config.yaml
num_hidden_layers: 12
hidden_size: 384
num_attention_heads: 12
num_key_value_heads: 12
head_dim: 32
intermediate_size: 1536
vocab_size: 3761
hidden_act: "squared_relu"
norm: "rmsnorm"
norm_place: "pre"
norm_eps: 1e-05
positions: "rope"
rope_theta: 10000.0
rope_fraction: 0.5
qk_norm: true
attn_scale: 0.235
bias: "none"
tie_word_embeddings: false
parallel_block: false
extras: ["capped logits"]
init: "uniform"
init_std_qkv: 0.0294
init_std_o: 0.006
init_std_up: 0.0294
init_std_down: 0.003
optimizer: "muon_variant"
learning_rate: 0.0149
lr_mult_down: 2.0
beta1: 0.95
lr_head: 0.0132
warmup_steps: 46
schedule: "wsd"
decay_fraction: 0.714
decay_shape: "linear"
final_lr_fraction: 0.0
batch_tokens: 65536
max_seq_len: 512
doc_mask: true
train_tokens: 370300000
max_steps: 5651
dataset: "wikipedia_en"
MLP neurons of a small language model. Each row is named by its layer, matrix (up: input weights) and neuron, and shows model dimensions 160-255. Each number is 128 + 24 x the weight over its row's rms, rounded and kept within 0 to 255. Numbers have three digits each.
A block is one neuron, or neurons of one layer that tend to fire together. After each block is what it responds to, as a language model described it from the Wikipedia text at the highest values.

L8.up17:133141142109138088143075137158146162168131134138140087065083125130075155150126135124108113108091179091093110079129115137156126134132113147129150102128106143112141153132124100119095083106066117111110093115112127145104103107110123130164121144080136147112155183172118145145118158140138148159
L8.up539:112132136131122121126129122104162131095166147159131190152106118164145141134110098101138115092134143086113137125151136109156111109154089178129156161144161065131129129168104130161107093162143140121113152125117127182159152128144147107129103090165138116124142157101121121117137163166095079126
L8.up546:101154075170115121060141089125159067133167134115154134133125118098127099104125160117111175113119135140082102141142133128113104109132116124059135114098125101095102120146136115110106112152122124081101130113131117112157084139152124151168177161106184086138156140154124145127121132170156139151
L8.up612:116106099136116122100115089135132157075105136171082103153170122144114103128095099103127132134119125102140135163139124050121097117107108152085131137116163110169090139176138110088159082131151133120092127106121128110163085108130102193100127106109118121102102150153115167102112111198138156115
L8.up786:142133099143125129135194127106141119167145116101136147101135083174133145145105106131131126081141122131147141089128118177176127074130097118062175154151139124120109135143089132141078149149115120157146127121146104131162112176123137111193164110086146125125141164164125081112093135131095145109
L8.up831:129137140149124102126145112101152134132152118132145108161125100093104084119126105147136137124147106126116156139112168094083143145164097117094087082129153157101122138119122170141130134123117167150152113103145120073109108125172110192138189061121148126120154110151114146141118106157154140135
L8.up980:118106130138130090141087138112127154110120182123127111130129168138129146124134149109115105139146143111184133130137140163125146074129137142118123126101117129123108101137131171097120091141097130136174114141163156115190142131139129155134151103124112136127146146119119164105113106146136158096
L8.up1308:144104115110137110128094150143130107098136106104113153132143051125158101122174130113114127136115149117125177127143101104134115125097104110149114148119105115110160130170125152114138121135162181090117138121115124184134120154126137142163154157141156157130185113130128148119130131154131126114
Mid-word fragments such as st in understand, u in pursuing, dist in distance; also line breaks after titles before tables or section headings.

L5.up260:149143108097138127105138134135133125164136133140119147074145061112142168131151107135115088129091157140110097150128134151121161105107178108140129114125117117121151125130134090158127098134147119106156151096129098118098155148166110171169118156143106102136166089148138145087141128124121128117
L5.up315:145085131138183115158147074126146130117122129130098102111098125100127150107093125099133157110147152192090112066136117120141128094119115113115154171157120132115115141095089112113099127200119169136123131147123090089123160172158092155139162146132091126125139115145095098144148061080142142134
L5.up392:133107094153126116109133085131156133139124105119066160132151059126150121094084122110149174108118135139128147141129130135117151108151135118078160190113075091111129103108129141099069116148162081158134117097138152124142108120155090142108116146149135120162153129174130123113098113089131154125
L5.up1208:157092148133102112135133134118148156151112118161181109096178105105132135126132146103110145138127084105135147170089109141106138114114190108141119133149113137112116133112121145135139067121143115120140128146141116076165044129141135151130191133137100144152145128100156119121149100125108140119
Second subword piece right after a word's first letter or two, especially l-ic-ense and P-ersonal in Personal life headings, also Rec-ept-ion.

L6.up403:135110125150119117109096144136119136123148166108118159113144099123142143107133087106157075151128178132145084123100110146133150125077132117133138132146107158154175126165133168147098128116143123088162146140173129101118147149105162155149158088124150136122144138139149179127139107098163129137
L6.up555:108121121140150144148151137176141125103102082118089140094118140135180133117154108094148140136130135102145141114107135097121093162154121112127108109087105111138146130138111135125101112123088127111164123108094148118111113152136138120158119155117130107127159124135097149069149146133145163115
Fires on the piece that starts a compound word's second half, often after a hyphen, as in two-story, long-stroke, full-page, soundtrack.

L5.up76:105100123169136120116090156128123102135131081171148154127086128148139165138101114116114105139133140129119126151142139138105118081115134159178105120113104113146106102159097091176101074169126103137118135153177121126133082116124115089145072128112158111168119123146119156150150122124164151092
L5.up660:084150140144129103108131099178123166091095146125131112170101134142118094137111155123101130118117144111138147125120139098110142127178154098136136152106110132112129155133086111106102099141110118097127143137170171122048146106109107114175125090126108146140124123144163145121128175118107137118
L5.up1034:094118099168122122101139105159150123081159122140114090150157116137084082102135162110128088146117147118105123102128132127105137124119160125157144162134106152131127105122136148092121092107099066129134143121137104168116129078128118136168152152110139143131166126119106143088123108060136211130
L5.up1046:134114079166141114107111145129112120066130131130142140132158114134111119151117102139133123160124091153153126120119113125103121116088146156108118114136167111114159158136092116123134083096108136107138143107140151129126116081100134165131130111104089137097121100155132118121100143139146116123
Final suffix pieces, often plural -s, -ers, -ts, that complete a split word, especially team and surnames: Bulle-ts, Sen-ators, Rog-ers.

L8.up134:136153131136153147126122117156126137089131109119151142090132113123120141121117121193162137173155122122133127110120086126144133098069130105109136126139142111136079114158174107121110088105151148182146120147125111085110137090087109158129151127149156132099135154143165150122192140148127155093
L8.up444:110124093135141114140169108157132143105097141075105102188124111120095112123102101119114110121160137073132108150143132151132099124119153117096150134102125076131123109100115161103147095115118124155162149120085102112091170103106132121130099150159129140120144114106133135100134124086125124102
L8.up592:128085116160132132180109116134139109128134143099164104119112145136103148159087162161112131093113077135111091119115081127107126084159120114137185100111119115126136097101106169132110106146121124141127134135125103161129155157151109117133111103122149138097139132113128119146148161153148176116
L8.up628:138122059136131138123177124099113134136145137095128136092154126158149140147155084131130156104168153096114139122103088113156120120114148162152134118107105117122144120143116131130125149101130112136132152139139068111159127129097116142159135081146163122158108127138138159057143130100140113146
L8.up695:148095130172120118144121111130122128128129143139196102139127127124124133172122117147123098076147101094119096125109098139107149117121108131115149136107130105148107178106109118153106118120153118145140122096153118131161111127122104090148161151117163119155118120119144092105110138108137095109
L8.up902:115129102147165138113113104151164096120124115112101125108125126099085144176132097166132113107124142122093136122127148149134157146159124122147164138148155151129138127124158147115134160193117106122155129098150100132096123163149129155138143158098143116120129105139144102157095123074074082143
L8.up1010:072174119109143098088068135126125148135145139112123161156130109155137150119094156134163113129123119094117120089156136160151111075102142103165133164093113172172095123106111136113143137116081103136113169109104133113123090156099143147126146125143103173133118127131136151096122129099124121167
L8.up1474:120170138121157129137166111130117158115128116128109127136127151135159148143153136126125132121132100132154108131113107166134162131073138104142154112131131129123120153135138141099137075114162118141139163101105153083141184133087135113113114086173149129096123114116089155176117136159119110126
Ends of verbs of residing, working or being placed in biographies and place descriptions, usually before a preposition: settled, lived, worked as, situated on.

L6.up127:150139127159112157159176145116096135100144081158151118130148147126118123155115133092077087131147186165128130106120110123107098111107108118109120133097117109138170133119126119121105121086092147150162121174120151139129112148123037139132120109104183095108116164142108122149162158168121112130
L6.up1328:158128118149126122083122116108108133135129147128187134084116117171093162176101120136133145148140120191126098099118104162114094106117088138149137189135134128144153120084157142060118126126103114141168144141137126131115094115135132139119149159180172097118134143153139144140147181122153104096
Final word pieces that complete a capitalized organization or title name, e.g. Stud-ents League, Writ-ers Guild, closing parenthesis of acronyms like (RIAA), (FRC).

L6.up7:127130134111138114117162094124127156116097103138175090179145124138115088125133150115125140160154137085121130158122142153079109098135104167080145105145126157120128112114142130104117133142138115125130149155152135105125161086143147145089103089120124124112119140140132140133145129122124120124
L6.up291:119149157136140130137139104099160115134146128129149130102128073157132135155132117124134143137114121117113100170135125125111131087130135060160148094130126151123123115130129142129170156120082147135101140139090098079123127153179118137152112155138130150117143143143134072128080117129134135126
Main verb right after its subject in narrative or biographical prose, mostly past tense or its final piece, such as lived, gained, opened, remained.

L8.up177:113115140154135163111111152117093163125136152142138146115106128122108143159123081166120114107119137133117151127148102097133114145154115106114159115159168148126094144144203101100130178098125099121142119142126108129117086176195087189097148106156194119129162133127111104163116141095134159107
L8.up358:078146114144129114135110110110183149128122090141080145127153161158081156120140126139135123117109130140160139141151090124125140146109136129156110154127116148139098147139127179127096136133104153130135115102106084140124116166128092141123173152141145102123113103145106146124101102168088117102
L8.up402:101143115118127153126124116124080183073159112123107119144159125135103158130133153116142123172116179138144096121109090121147146132118119135113103170109103135125130152129075143100095131074122108139149130117081118154123125145132103163172181134140181155177184123116112142122110130184163088137
L8.up534:115102096131158146130163204133117087125157122121130151150089150178117140146086130138104116100077124093157121188136097130089128131119153171125137106117136131168145167182142135124118151097124155131124178148111116117132100118135120127171130154091162130112137122116125097132125123154134115134
L8.up609:120143076113157111134140146096136151100150108114160098098126126141139151141164132144122126134086093137123115074122136126137138142119165093153133160114140145134100122149112152142132120085113112143097135120118146114120095116091112126143137168121110117119185106171106129177127156140174116115
L8.up1119:163105161127139138109137138126147119134171104124118165157138150159147164124099118154144096068099138115168131130096105128109123097129160149132162127111116118091086164144129111129159164060111120147152109134127124144104096161160092163145159134123149158147149140153134124132099146145132086155
L8.up1230:120120148120103119113134146148146119111146116093175153099117146132188154112150136132116070128125125115117111126130128079155124121142165093184170139137079136100119129131125141110157124105164148122141155143110115097163146124070145095140120109093136128117147128101124130161162146174115144148
L8.up1299:120118142133118111133146155128145142122121117129158114107123173149154106128101134100125136124127123155111076126125128071149094116102115171178120114122123122165141153129113115117130070020154074110155104135122147157149143125085106117148125156130142131101133133109118098139129135139162150106
Word-final pieces that complete the last word of a multi-word proper name or title, as in Transport-ation, Cemeter-y, Exch-ange.